MLP neurons of a small language model. Each row is named by its layer, matrix (up: input weights) and neuron, and shows model dimensions 0-127. Each number is 50 + 15 x the weight over its row's rms, rounded and kept within 0 to 99.
A block is one neuron, or neurons of one layer that tend to fire together. Before each block is what it responds to, as a language model described it from the Wikipedia text at the highest values.

Responds to: Separators in structured fields
L4.up347:53 39 41 34 22 47 23 33 61 71 78 40 48 61 27 70 75 42 46 37 49 50 65 47 40 46 61 33 21 59 49 31 55 56 44 16 43 47 55 48 49 39 36 56 47 46 59 46 46 36 75 53 67 60 65 24 55 40 68 55 75 33 42 76 61 60 55 31 31 56 67 41 52 61 40 68 42 44 74 45 64 49 68 32 68 55 59 48 41 63 40 68 54 46 55 42 81 70 59 49 70 59 53 27 82 72 64 22 53 49 33 45 41 64 26 75 62 58 35 35 55 47 61 68 37 26 31 20
L4.up434:25 07 44 65 35 48 41 25 52 47 54 45 42 60 46 65 66 46 49 46 45 58 77 62 52 56 64 57 48 55 29 41 43 06 57 18 52 60 46 29 43 51 50 78 56 43 52 36 72 13 50 58 61 47 73 47 38 57 49 40 44 45 29 36 85 78 32 51 51 66 56 46 51 53 60 35 48 41 71 50 28 56 51 44 54 59 50 50 45 46 38 69 30 66 36 62 47 57 71 63 65 40 49 51 56 59 67 26 56 57 47 50 39 51 58 40 26 51 99 25 23 43 43 37 50 40 43 39
L4.up566:44 71 59 44 30 23 44 60 62 58 44 40 41 63 46 79 50 51 51 58 50 46 37 63 59 50 65 42 54 56 45 42 38 47 58 74 42 44 29 41 44 52 52 74 31 86 58 44 38 56 47 50 60 86 47 30 79 22 62 68 59 37 15 58 72 44 33 31 45 67 47 43 54 44 27 47 37 44 71 43 21 49 62 49 41 58 79 54 52 68 50 42 38 52 55 43 52 70 63 36 63 56 31 51 56 85 45 45 50 61 45 38 17 68 47 86 36 58 40 36 45 40 51 64 34 41 43 13
L4.up701:39 45 45 48 58 59 63 28 68 40 58 24 59 47 37 62 51 48 00 54 46 57 36 29 57 31 74 52 71 63 51 65 42 46 43 48 46 49 48 66 48 25 37 49 66 77 27 34 57 41 70 49 26 88 71 29 57 61 85 71 33 38 40 39 67 59 58 67 62 74 54 55 58 51 61 39 34 67 65 32 49 34 83 32 50 37 45 61 43 32 38 36 65 66 29 53 68 56 59 25 60 45 70 39 54 86 36 08 23 58 41 26 52 69 64 55 31 57 41 45 33 44 36 47 34 31 38 37
L4.up727:50 47 53 52 42 50 60 46 58 66 66 24 29 48 33 50 40 30 48 56 60 50 83 79 48 65 79 59 59 41 39 48 44 50 40 32 64 59 53 56 45 55 24 75 47 60 10 37 23 32 55 48 43 42 54 10 56 55 55 54 68 49 35 22 85 58 46 66 43 68 48 60 55 32 57 42 40 59 66 55 38 49 69 52 44 48 62 64 52 44 38 38 41 37 50 56 80 60 61 68 42 74 61 67 48 58 42 42 29 20 33 49 49 56 44 75 46 58 48 51 43 48 47 59 61 54 38 23
L4.up826:56 29 71 68 26 40 29 57 57 69 59 63 46 50 58 40 55 47 53 25 54 40 62 63 75 37 78 58 83 67 40 35 51 42 36 53 43 45 64 33 42 38 59 66 49 72 42 56 44 45 34 68 70 41 74 49 89 54 65 52 35 52 48 37 71 44 51 44 63 43 46 57 62 31 57 30 22 45 46 42 70 34 63 69 54 31 45 44 52 65 56 57 36 37 55 72 90 69 47 46 36 40 39 52 39 49 50 35 62 61 50 70 58 73 84 49 27 59 45 34 39 47 52 66 60 50 42 20
L4.up998:63 50 35 52 41 61 67 51 64 46 53 50 28 43 57 59 36 43 18 05 54 48 28 37 37 36 72 70 63 55 14 56 54 70 29 44 43 53 49 49 55 33 45 32 59 54 22 35 45 55 72 62 23 78 74 27 54 62 67 66 64 42 45 48 54 55 49 65 46 67 56 59 77 23 49 40 52 44 64 36 70 22 57 41 60 42 32 63 42 30 29 36 63 44 54 59 70 47 70 54 57 34 49 34 51 65 49 38 32 25 37 25 72 39 67 65 43 59 60 62 78 43 55 46 31 43 37 33
L4.up1016:72 61 59 54 65 46 70 37 71 81 83 41 37 65 43 18 60 47 56 50 36 51 41 57 37 53 83 57 21 50 74 43 65 19 41 69 74 56 43 28 46 40 52 76 51 76 32 39 70 49 72 59 64 46 89 49 42 62 52 44 40 38 50 34 61 42 56 79 48 49 50 44 65 50 54 19 29 43 26 53 42 45 50 51 49 64 67 44 39 62 35 39 47 44 33 69 58 13 48 53 58 66 36 44 46 48 34 57 06 53 58 41 38 39 79 68 54 55 43 39 37 42 31 61 56 52 50 42

Responds to: Separator after a name
L3.up990:57 65 64 40 45 45 70 57 38 50 50 51 33 66 64 74 54 48 29 37 54 51 46 65 56 33 49 46 36 58 26 32 40 25 34 57 22 57 33 62 42 64 50 66 47 57 34 43 53 39 66 48 63 68 34 51 94 17 33 79 57 44 63 41 51 22 50 44 63 31 50 27 50 47 23 60 46 42 39 52 44 68 71 62 69 35 59 58 45 73 81 48 39 29 55 42 78 56 56 19 55 54 48 54 43 79 39 46 60 69 80 33 48 56 89 71 44 70 55 53 45 42 67 50 50 50 43 30

Responds to: Year-start number tokens
L3.up878:39 26 48 54 60 52 62 30 32 51 75 32 67 47 27 45 85 62 45 58 49 62 65 61 34 47 60 35 44 52 61 43 47 54 56 58 54 78 44 38 41 65 57 43 57 82 20 47 74 54 38 40 56 27 53 43 48 57 28 38 65 48 40 29 51 59 38 91 46 50 59 35 43 50 42 48 75 35 69 46 51 68 58 55 24 36 77 54 32 46 51 59 54 53 37 62 70 17 43 17 38 48 58 33 61 57 51 62 26 28 83 37 44 21 42 56 52 52 66 66 34 31 34 45 69 38 57 46

Responds to: Word-initial fragments after function words
L4.up20:67 43 74 45 32 53 80 30 60 47 50 44 40 59 34 67 79 58 46 34 56 55 60 43 30 58 56 60 56 56 60 53 35 56 35 35 47 41 82 62 56 72 55 48 57 49 21 56 58 49 58 51 37 31 41 41 46 56 46 40 36 02 49 50 47 73 57 47 42 24 51 35 63 28 36 57 70 43 77 60 49 44 71 36 43 34 31 55 55 42 70 46 60 51 61 91 50 47 65 28 40 23 33 50 66 34 58 62 39 56 71 60 42 46 56 55 55 50 92 44 66 38 44 26 42 29 51 25
L4.up191:80 36 44 54 31 48 55 40 44 43 60 46 78 69 70 56 68 60 74 88 53 41 62 60 34 68 68 46 64 67 77 62 35 82 43 54 70 57 62 42 35 55 49 35 57 41 19 58 42 91 44 45 67 42 75 14 62 70 63 31 68 53 20 13 49 79 52 60 21 77 50 55 44 32 53 64 57 22 70 42 57 57 36 45 31 43 70 45 48 61 37 67 31 39 38 45 47 58 42 47 47 59 53 73 63 65 27 23 32 37 34 54 61 39 64 50 04 66 58 52 60 23 30 59 47 44 27 43
L4.up372:73 42 58 75 44 67 69 42 42 45 59 73 62 62 53 48 75 65 73 42 52 84 84 77 32 61 53 48 27 42 61 73 44 56 76 32 76 67 55 48 50 78 61 61 27 98 13 34 63 85 26 30 37 24 35 53 48 58 35 21 47 39 44 38 47 51 17 58 46 33 57 45 66 52 33 63 55 65 48 36 73 77 32 49 59 32 58 44 50 54 51 32 28 36 44 43 49 45 61 35 53 44 34 40 56 43 41 45 19 31 69 61 48 35 36 50 71 55 46 52 26 40 66 61 70 45 70 41
L4.up696:44 49 46 63 49 53 70 33 47 43 81 52 61 73 73 62 62 37 36 52 42 49 61 63 36 47 45 35 51 62 45 27 50 47 40 48 63 72 62 36 42 74 57 43 59 69 28 33 51 39 61 44 63 32 47 35 38 56 44 48 70 54 45 39 30 46 49 60 37 61 49 09 25 50 40 59 52 20 83 53 48 63 65 57 51 10 73 72 34 70 68 45 53 57 49 44 45 27 45 25 38 73 40 35 48 52 61 55 11 61 53 55 55 32 62 40 56 42 84 70 53 45 21 52 48 40 45 14
L4.up750:86 71 36 36 70 53 52 30 56 36 56 51 30 62 58 45 65 60 37 56 39 19 36 52 36 46 42 36 39 56 64 44 41 41 31 41 80 38 62 40 52 73 66 44 80 73 48 59 57 52 89 79 52 43 77 56 46 56 40 59 84 41 54 37 30 58 54 80 34 70 59 37 40 43 39 45 56 26 52 38 53 48 50 56 64 26 35 58 25 46 52 53 52 43 29 52 59 31 44 50 56 55 33 34 64 58 66 40 47 49 27 60 64 68 31 53 64 50 76 37 52 51 29 77 48 33 20 38
L4.up855:46 55 56 58 47 31 54 41 39 44 45 49 40 63 49 59 73 27 64 71 52 41 23 47 35 46 51 60 51 60 34 46 72 68 53 75 51 56 43 26 46 76 55 44 43 46 49 38 69 66 59 51 59 65 49 29 38 36 40 48 63 53 14 67 31 50 43 77 25 53 53 16 56 32 34 51 51 49 57 50 31 65 51 36 41 47 81 71 38 61 78 51 28 62 56 42 30 23 22 50 52 53 40 09 57 46 67 55 20 72 55 58 47 35 43 33 55 53 76 71 47 33 39 57 29 35 72 34
L4.up861:59 37 38 60 51 57 41 53 57 60 44 32 64 72 51 57 65 53 54 58 48 45 75 71 20 61 64 52 40 42 56 69 35 55 58 34 53 58 59 40 50 71 63 54 46 71 31 43 50 57 80 34 30 27 65 49 44 63 48 34 69 57 30 35 49 62 58 62 47 68 55 33 11 59 27 55 44 31 85 59 36 43 26 72 49 42 33 69 16 74 40 53 49 77 64 93 51 34 75 55 44 41 71 51 77 75 46 51 32 12 67 58 38 29 83 63 69 51 89 65 36 35 37 49 41 46 68 45
L4.up1017:49 60 58 64 17 63 71 48 55 31 43 30 33 75 58 51 72 59 40 44 55 73 71 37 47 33 65 36 47 69 57 53 81 69 54 44 54 38 60 62 54 44 27 33 40 73 43 29 55 52 72 30 58 55 57 32 30 40 50 32 20 36 55 45 30 36 63 44 40 46 51 30 56 18 41 49 46 45 48 56 49 41 50 62 41 18 57 53 61 47 55 36 31 50 72 86 42 58 56 57 70 21 08 60 45 52 67 39 20 63 66 38 40 69 43 66 57 54 77 28 75 56 47 31 43 39 27 23

Responds to: Name-end separators in lists
L7.up230:37 33 52 52 60 59 61 09 79 46 71 39 64 38 23 47 40 33 54 30 32 57 38 40 39 28 68 54 43 62 49 52 48 47 39 48 54 36 76 46 49 41 50 65 33 69 28 28 36 45 44 61 59 54 34 09 45 70 64 30 69 62 35 75 31 63 54 46 46 75 56 44 27 73 69 51 23 51 77 33 31 44 65 68 53 43 88 73 45 53 49 63 36 40 46 36 30 38 62 57 72 75 53 40 75 49 55 56 36 49 59 60 58 65 22 28 54 53 46 36 55 57 46 53 22 33 38 61
L7.up324:23 37 62 34 48 45 57 22 29 66 56 35 70 34 56 46 72 39 45 55 43 77 66 59 30 26 65 55 57 64 37 32 62 64 36 70 43 61 31 59 40 46 20 86 56 56 58 37 75 65 30 38 54 52 48 57 54 49 40 60 58 50 36 48 45 54 46 64 46 48 42 69 53 64 53 58 71 52 44 35 45 73 35 56 33 47 61 43 50 27 68 80 56 35 42 72 55 27 48 58 46 73 57 62 40 46 57 35 37 47 63 40 57 27 55 33 39 53 39 68 23 44 66 53 27 41 31 58
L7.up583:65 46 41 50 59 51 53 29 83 62 40 52 62 54 69 50 73 60 56 54 30 54 72 67 43 51 42 28 42 72 50 51 14 33 50 50 35 62 51 59 54 44 11 81 47 36 19 23 47 19 42 73 33 64 46 21 32 46 44 31 70 58 77 40 39 64 40 39 42 53 48 51 55 55 60 49 35 50 37 37 47 61 40 53 63 47 47 55 75 42 35 53 57 30 73 39 61 25 48 51 45 70 50 56 64 59 36 84 39 44 58 59 56 46 53 60 41 63 69 42 30 57 51 62 32 50 44 21
L7.up595:49 55 54 72 35 38 52 49 30 38 65 39 57 64 57 60 43 38 52 38 40 79 61 78 76 41 66 83 32 87 27 11 48 49 48 33 46 66 56 22 47 57 32 61 55 68 59 59 33 44 40 51 58 49 41 48 48 43 66 63 73 26 51 39 86 45 46 30 36 77 57 51 51 39 55 52 39 58 62 45 52 46 67 21 76 52 55 60 32 43 46 54 43 31 43 49 74 27 51 35 55 53 47 57 46 75 49 34 22 54 75 43 63 44 48 60 59 67 46 51 46 40 56 58 65 36 60 26
L7.up699:33 66 58 14 40 40 71 43 50 58 47 27 62 65 52 49 34 51 02 56 34 47 73 33 49 45 53 50 48 66 33 59 53 33 46 48 56 41 35 63 41 37 36 47 40 47 55 55 36 37 65 63 49 60 49 27 85 42 42 40 61 42 47 33 50 54 47 71 54 61 53 52 57 65 33 65 62 45 44 42 46 52 68 71 68 20 71 86 40 73 41 70 45 47 79 39 93 64 52 45 49 83 63 65 42 65 59 29 55 39 67 43 50 65 80 56 55 65 47 33 30 47 67 50 50 40 60 64
L7.up793:65 13 39 30 42 54 45 23 35 37 65 18 90 65 54 59 44 63 58 62 38 57 58 91 36 41 65 55 57 51 48 49 13 41 33 47 71 55 50 37 40 58 36 65 59 68 44 65 38 41 39 37 49 38 49 61 54 50 50 53 73 56 56 45 82 47 27 55 45 83 51 67 38 63 58 66 44 31 45 42 55 53 51 64 46 31 91 40 48 34 47 62 63 33 31 37 65 59 58 71 51 69 68 66 29 63 62 48 30 45 48 41 36 58 52 49 27 49 51 37 52 50 79 41 33 43 68 36
L7.up842:48 36 52 33 41 54 66 56 26 57 76 45 71 57 63 72 24 45 43 43 56 75 69 75 37 33 58 60 30 66 46 58 31 49 33 45 51 62 51 28 40 55 30 62 72 57 35 39 49 53 41 71 56 56 61 20 39 48 47 45 41 55 33 27 47 54 47 92 28 49 62 36 54 46 62 59 82 10 61 54 58 64 72 62 41 40 77 56 43 37 39 58 60 34 26 51 31 67 53 45 49 64 46 36 55 62 39 39 28 30 54 32 64 33 47 54 47 49 66 63 75 42 78 43 05 46 51 29
L7.up904:49 24 46 58 22 42 61 22 53 50 50 30 52 62 59 44 46 35 09 52 36 67 74 58 51 58 80 39 43 46 19 52 47 46 45 19 84 36 60 58 47 52 22 61 50 40 34 28 60 37 54 51 51 61 58 37 76 64 41 43 61 49 76 50 70 45 24 52 16 49 51 58 67 47 33 26 50 64 39 46 40 58 43 46 73 31 42 49 46 59 58 49 34 23 40 76 64 70 73 63 58 50 59 49 70 69 51 18 35 48 50 42 45 64 33 46 55 51 58 38 43 47 62 41 26 34 46 31

Responds to: Mid-word fragments in verbs
L7.up57:72 61 56 61 53 54 40 51 47 28 49 58 49 50 54 37 68 73 21 51 53 81 37 53 52 63 36 60 46 50 51 33 58 60 73 26 63 40 51 44 62 43 41 31 44 34 56 57 68 38 41 55 18 87 32 40 36 37 52 72 33 38 39 43 55 32 20 43 32 54 50 34 41 24 23 50 56 75 45 33 33 53 62 28 69 42 55 41 57 64 52 58 53 14 59 42 55 52 58 56 52 46 33 50 68 52 48 73 48 62 89 40 61 68 41 46 43 50 58 66 51 51 60 45 26 44 66 28
L7.up120:54 39 54 15 51 48 39 51 72 38 54 35 59 59 79 52 66 56 46 24 41 42 68 29 24 51 39 73 26 54 65 15 48 57 80 45 57 55 51 60 61 45 57 44 59 37 52 74 49 65 67 53 57 59 37 59 64 45 26 57 60 23 36 71 56 57 57 66 51 54 66 33 42 43 16 51 44 25 64 25 35 54 59 55 52 36 40 37 08 70 78 81 48 68 77 70 60 47 39 25 39 56 50 36 58 41 30 62 54 38 52 55 65 55 69 56 54 55 74 56 55 36 65 74 45 31 51 49
L7.up128:58 57 49 20 47 52 44 70 52 35 52 66 72 39 74 56 60 45 30 38 55 43 33 36 63 52 59 87 57 51 53 34 53 56 61 27 56 33 41 53 63 67 51 26 68 91 51 72 30 57 42 38 44 67 52 30 53 43 75 52 32 40 24 63 50 40 20 60 62 18 58 43 40 34 42 54 90 61 59 47 32 62 45 42 60 46 25 59 48 54 57 53 67 55 53 78 64 66 50 07 47 55 38 26 68 47 44 57 66 32 49 65 69 28 47 54 32 46 90 58 79 27 60 54 45 33 60 25
L7.up236:56 57 36 45 41 75 46 48 63 55 50 58 59 58 58 40 29 30 25 45 64 49 09 42 57 43 62 54 73 94 52 45 46 76 58 67 38 41 47 57 64 39 57 31 66 64 39 55 33 43 50 78 44 76 48 33 70 53 63 72 76 31 34 75 66 57 55 51 39 75 53 47 55 34 56 64 28 62 43 48 52 41 92 29 64 39 58 59 44 49 54 31 56 40 48 56 50 66 44 27 66 44 34 46 29 43 60 35 40 59 60 33 64 61 62 35 20 40 62 51 57 58 49 69 34 18 72 66
L7.up267:47 10 43 13 11 52 65 48 63 59 39 78 53 56 44 67 59 48 44 57 42 53 47 39 65 81 24 45 95 56 56 44 49 77 54 44 44 62 50 53 49 57 58 41 25 42 68 60 39 63 85 60 27 48 70 44 46 50 34 48 36 40 43 63 24 52 61 38 39 40 49 38 51 42 38 75 57 36 53 54 41 59 31 59 38 38 73 41 49 63 65 54 46 45 70 59 62 61 65 27 51 61 53 17 43 51 47 41 25 26 57 78 52 57 50 35 79 35 54 69 42 40 38 55 53 42 60 36
L7.up303:55 69 50 51 51 75 42 67 50 52 68 51 40 57 66 41 52 30 18 36 32 27 29 28 47 69 53 16 68 82 63 28 51 62 61 48 40 41 50 39 61 41 65 27 72 70 64 58 79 38 62 73 51 90 70 56 77 68 55 65 64 52 29 59 32 45 60 44 39 45 53 51 52 28 53 48 42 41 36 45 61 25 64 55 56 53 33 67 53 61 50 51 58 33 66 53 47 54 52 34 65 58 24 40 57 63 50 73 33 81 71 70 44 49 56 56 29 60 73 45 72 39 46 92 47 27 38 30
L7.up408:30 26 49 21 36 48 35 57 50 55 51 39 56 53 37 54 64 41 40 20 54 44 36 20 32 25 41 53 38 60 53 36 55 65 47 46 58 38 26 18 53 51 56 29 70 63 53 69 77 58 71 55 54 76 46 28 72 44 13 60 71 39 49 56 44 59 58 62 45 64 47 31 51 31 40 47 59 43 35 34 47 22 49 50 32 34 66 53 39 56 55 72 46 65 66 63 39 41 58 40 82 36 52 46 46 61 57 53 54 65 63 46 64 72 62 58 55 50 77 26 75 45 55 68 36 33 81 28
L7.up680:37 43 60 26 44 60 44 69 72 35 66 05 64 41 19 63 53 58 42 64 45 48 37 67 71 55 37 36 36 53 64 20 57 19 52 36 54 48 32 37 48 61 69 43 52 38 65 59 66 65 38 49 71 44 51 52 70 50 40 52 52 54 59 98 64 52 32 44 43 61 60 42 30 37 39 41 63 48 70 47 52 61 37 67 18 39 55 44 22 57 48 58 55 62 60 90 52 48 49 24 69 45 46 35 47 67 55 51 27 42 35 61 29 62 69 41 34 45 89 59 50 36 53 66 52 36 64 19

Responds to: Word-middle pieces, auxiliaries
L3.up839:62 55 56 48 54 58 45 59 58 31 57 38 54 43 60 36 52 64 55 22 42 28 58 43 39 43 35 68 32 37 70 17 45 70 73 59 50 64 51 45 54 38 68 39 33 51 62 61 85 45 56 59 54 52 31 47 49 42 45 48 51 51 56 74 31 08 48 86 43 35 62 28 27 57 39 45 52 33 36 46 31 55 53 44 29 44 31 43 24 49 76 77 55 48 47 49 39 69 24 27 48 80 27 47 36 59 57 78 52 37 91 72 75 31 56 60 40 44 50 27 72 36 81 69 42 27 39 59

Responds to: Mid-word fragments and years
L7.up430:65 51 68 69 66 68 58 55 64 20 66 59 78 55 41 39 68 53 49 53 49 46 42 55 35 44 46 46 51 62 59 54 49 33 40 54 46 57 63 44 50 45 63 48 70 41 52 69 80 80 53 47 38 77 27 26 39 71 43 56 74 32 44 29 37 49 42 52 31 79 55 42 51 36 67 32 66 23 63 34 59 34 63 42 28 32 38 69 54 46 42 43 62 42 61 57 30 46 41 51 38 62 52 54 13 55 77 48 28 54 47 34 59 55 65 23 24 43 76 54 55 42 60 41 45 37 55 55
L7.up494:65 52 52 65 51 51 59 59 57 79 73 27 67 78 36 50 52 41 18 27 34 72 59 56 38 70 36 41 60 54 72 36 58 55 64 41 32 45 49 53 52 45 30 32 71 78 49 23 78 30 56 47 43 52 47 31 42 66 69 57 39 28 48 32 67 45 37 53 20 58 49 38 67 53 56 42 57 66 78 63 26 33 61 42 34 56 51 71 18 61 58 67 42 57 59 88 65 58 64 62 67 65 46 35 26 68 35 32 18 50 61 54 39 59 54 61 50 49 40 37 58 32 66 68 50 38 54 39
L7.up509:85 55 81 71 50 69 55 39 56 41 42 57 56 69 53 20 43 62 49 35 57 65 51 42 54 70 61 19 18 48 52 39 56 52 41 55 52 69 60 26 55 54 65 58 30 53 37 41 69 51 54 58 46 52 49 17 32 79 70 44 39 41 69 54 44 56 42 50 57 42 60 36 78 63 68 58 38 31 90 65 42 66 75 00 32 44 65 58 49 35 70 35 36 42 47 39 27 37 53 59 59 29 52 33 27 31 28 43 05 50 67 29 77 60 31 47 67 45 55 78 47 45 33 61 38 38 58 31
L7.up576:69 27 31 67 17 56 66 71 48 34 46 47 77 55 41 48 64 45 55 42 59 57 44 57 48 39 54 48 74 78 27 66 56 59 60 23 37 65 58 41 54 43 46 40 78 37 43 83 38 53 55 58 51 61 58 28 51 47 58 63 55 32 42 31 47 53 21 49 49 69 53 59 60 62 62 37 61 46 40 43 52 29 74 43 70 76 81 60 66 58 33 62 51 63 40 56 64 54 45 51 60 25 40 68 45 69 67 15 51 42 60 62 49 38 54 35 49 56 62 67 58 59 69 51 57 27 60 30
L7.up726:29 59 57 60 76 53 53 31 44 35 73 60 42 62 49 31 33 52 51 59 46 57 39 41 39 60 45 50 31 63 51 42 75 64 41 48 68 26 70 23 58 33 51 52 72 50 55 43 96 55 53 25 34 65 60 28 32 43 15 63 51 04 57 63 69 66 39 39 26 38 44 70 75 72 58 70 62 52 31 60 21 49 49 63 34 44 58 50 47 38 55 47 44 69 78 70 45 58 63 76 56 37 50 65 38 23 58 73 40 70 58 83 61 56 67 32 00 28 74 68 44 27 35 60 41 43 47 58
L7.up837:71 52 53 66 71 78 73 54 47 42 48 66 57 65 57 54 64 27 43 69 48 57 50 71 66 68 43 35 21 55 43 14 50 19 64 55 56 30 54 24 52 51 72 60 25 45 53 45 69 30 41 61 51 64 33 46 64 45 38 73 53 41 65 76 43 31 54 47 42 65 50 16 45 48 38 48 43 40 35 37 55 62 60 71 46 50 47 33 37 43 73 42 46 53 70 81 45 55 69 55 57 27 61 46 47 55 54 51 26 34 77 55 55 51 57 37 48 28 57 54 40 52 50 67 28 37 71 44
L7.up975:50 34 63 69 64 73 46 28 63 53 51 29 46 58 65 75 44 62 53 51 33 47 30 58 39 43 44 45 46 56 52 25 33 66 37 34 46 52 58 50 45 68 57 35 84 56 52 72 44 75 64 78 53 30 53 52 59 60 44 70 85 44 24 59 23 45 54 42 38 48 53 54 34 57 61 33 73 47 70 37 67 33 45 52 28 29 53 43 49 27 52 31 56 36 82 31 25 34 66 46 70 53 46 34 31 47 59 57 19 39 63 65 66 57 62 27 31 46 76 79 49 50 38 69 49 38 37 70
L7.up989:47 67 33 61 52 67 33 36 51 62 63 30 48 48 49 50 63 50 43 45 59 54 57 58 35 48 38 26 64 62 47 54 45 60 39 31 72 41 42 50 44 50 36 50 67 68 44 38 48 53 30 45 50 50 51 48 53 65 49 37 65 38 29 58 30 49 33 71 42 32 41 37 35 16 56 42 65 18 86 43 49 49 56 46 38 29 62 84 61 55 82 58 44 21 50 47 62 31 83 35 41 29 37 41 51 39 73 45 14 41 34 61 34 29 32 44 36 28 38 57 37 58 62 34 65 46 46 54

Responds to: Mid-word vowel-ending fragments
L4.up33:63 40 34 50 67 40 40 56 38 61 46 63 69 53 48 85 68 64 45 33 57 29 38 49 33 41 45 76 81 59 63 14 53 55 49 64 53 58 40 45 53 70 66 49 72 73 31 60 62 65 79 51 52 73 54 40 52 42 22 80 72 24 40 43 56 40 54 92 57 36 58 46 32 19 37 61 53 17 69 37 55 50 53 39 73 51 58 34 36 44 65 46 50 49 59 51 37 47 69 13 57 52 53 14 53 59 61 64 32 68 43 63 48 39 60 59 55 52 65 53 63 37 76 69 55 33 53 45
L4.up424:37 53 41 44 30 45 51 39 32 27 36 64 54 63 82 33 70 58 32 41 46 33 52 55 53 34 53 58 77 53 22 01 52 67 64 59 66 52 46 54 58 31 76 29 63 37 64 61 42 58 69 63 31 75 68 40 43 37 47 57 53 50 46 69 34 37 49 59 63 45 57 32 34 38 56 33 53 47 30 41 31 38 30 44 66 25 92 55 52 43 68 50 51 45 53 60 44 85 53 69 59 66 45 62 59 50 65 41 37 62 73 51 80 63 49 43 49 41 45 43 59 43 54 74 27 26 66 40
L4.up519:55 45 53 35 68 50 26 60 49 79 57 59 30 72 62 36 60 69 34 44 33 11 23 51 42 56 61 68 43 57 50 33 65 79 60 58 79 63 63 55 53 67 71 42 42 47 48 48 59 67 55 71 71 56 46 51 59 61 25 63 49 29 42 79 29 27 63 70 42 40 51 42 31 43 30 26 50 21 50 17 50 69 64 56 36 56 57 36 35 72 82 57 57 55 71 64 38 54 37 43 70 57 44 57 35 46 75 65 45 52 66 42 58 43 60 53 38 52 48 60 91 37 74 58 36 47 59 50
L4.up565:37 58 44 72 28 84 84 55 72 30 46 55 20 53 47 46 55 37 24 47 62 69 64 45 66 52 61 59 77 54 07 51 43 54 51 29 59 40 35 39 51 75 50 22 65 54 43 56 63 48 41 67 44 62 55 59 60 46 72 63 30 29 39 58 62 35 27 47 38 35 49 38 63 36 45 39 47 33 54 51 44 67 59 34 41 39 71 38 48 34 84 48 45 65 45 73 41 79 61 51 56 34 51 40 31 29 73 55 60 38 40 67 32 46 42 38 37 39 67 58 58 38 50 45 50 30 82 32
L4.up659:49 56 59 53 40 73 29 49 53 52 50 43 29 72 44 27 58 46 35 25 59 54 38 44 52 34 42 48 51 73 51 48 88 78 45 22 60 58 55 43 59 44 65 35 70 61 28 40 40 55 60 45 44 68 39 43 49 57 62 76 78 40 27 50 60 38 28 66 45 17 59 20 35 04 32 58 57 44 65 29 37 40 47 26 43 44 63 67 51 40 56 35 51 32 74 39 37 75 62 32 53 44 22 43 46 43 65 65 32 59 78 63 30 55 51 41 46 48 58 40 48 36 82 61 25 21 56 26
L4.up790:56 53 54 20 55 51 52 43 59 35 51 39 44 45 16 45 63 60 16 30 51 66 27 62 53 36 54 59 66 68 29 49 39 55 42 42 52 43 33 46 49 60 66 39 55 24 68 54 69 36 46 59 24 65 53 43 71 54 54 79 39 44 55 67 74 36 54 56 35 42 45 29 65 34 46 31 40 41 65 26 45 15 79 34 17 47 48 69 34 50 46 47 68 52 52 56 51 42 48 57 56 17 65 36 24 50 77 66 38 49 43 52 58 67 51 69 34 44 50 34 56 37 51 68 48 29 79 49
L4.up914:69 65 60 19 78 70 48 38 48 71 42 66 36 69 44 30 57 84 52 75 45 42 28 75 44 52 43 52 63 54 44 42 50 33 27 22 70 66 63 42 47 55 73 49 49 43 30 66 56 41 48 47 65 41 56 44 53 36 47 52 68 40 30 58 58 53 38 79 36 55 56 29 35 59 48 51 36 05 76 43 38 80 45 47 28 56 69 56 52 54 62 73 37 33 45 37 46 71 58 56 60 47 42 41 52 28 78 42 60 39 31 66 48 53 61 39 35 47 71 49 30 57 68 48 63 18 73 51
L4.up971:70 65 73 30 54 39 43 50 53 39 59 41 50 61 47 46 64 54 51 45 55 50 28 33 44 30 82 65 30 52 33 40 77 72 63 28 60 66 33 49 55 84 63 28 36 56 49 35 63 63 45 47 67 42 36 56 39 49 64 81 46 44 46 70 64 37 34 69 37 20 55 32 66 51 29 33 54 48 48 21 51 51 43 28 62 40 55 19 38 55 60 50 42 29 70 55 57 54 15 53 60 57 48 27 30 51 68 75 46 46 76 56 69 20 37 42 46 58 68 41 84 32 76 58 62 36 59 38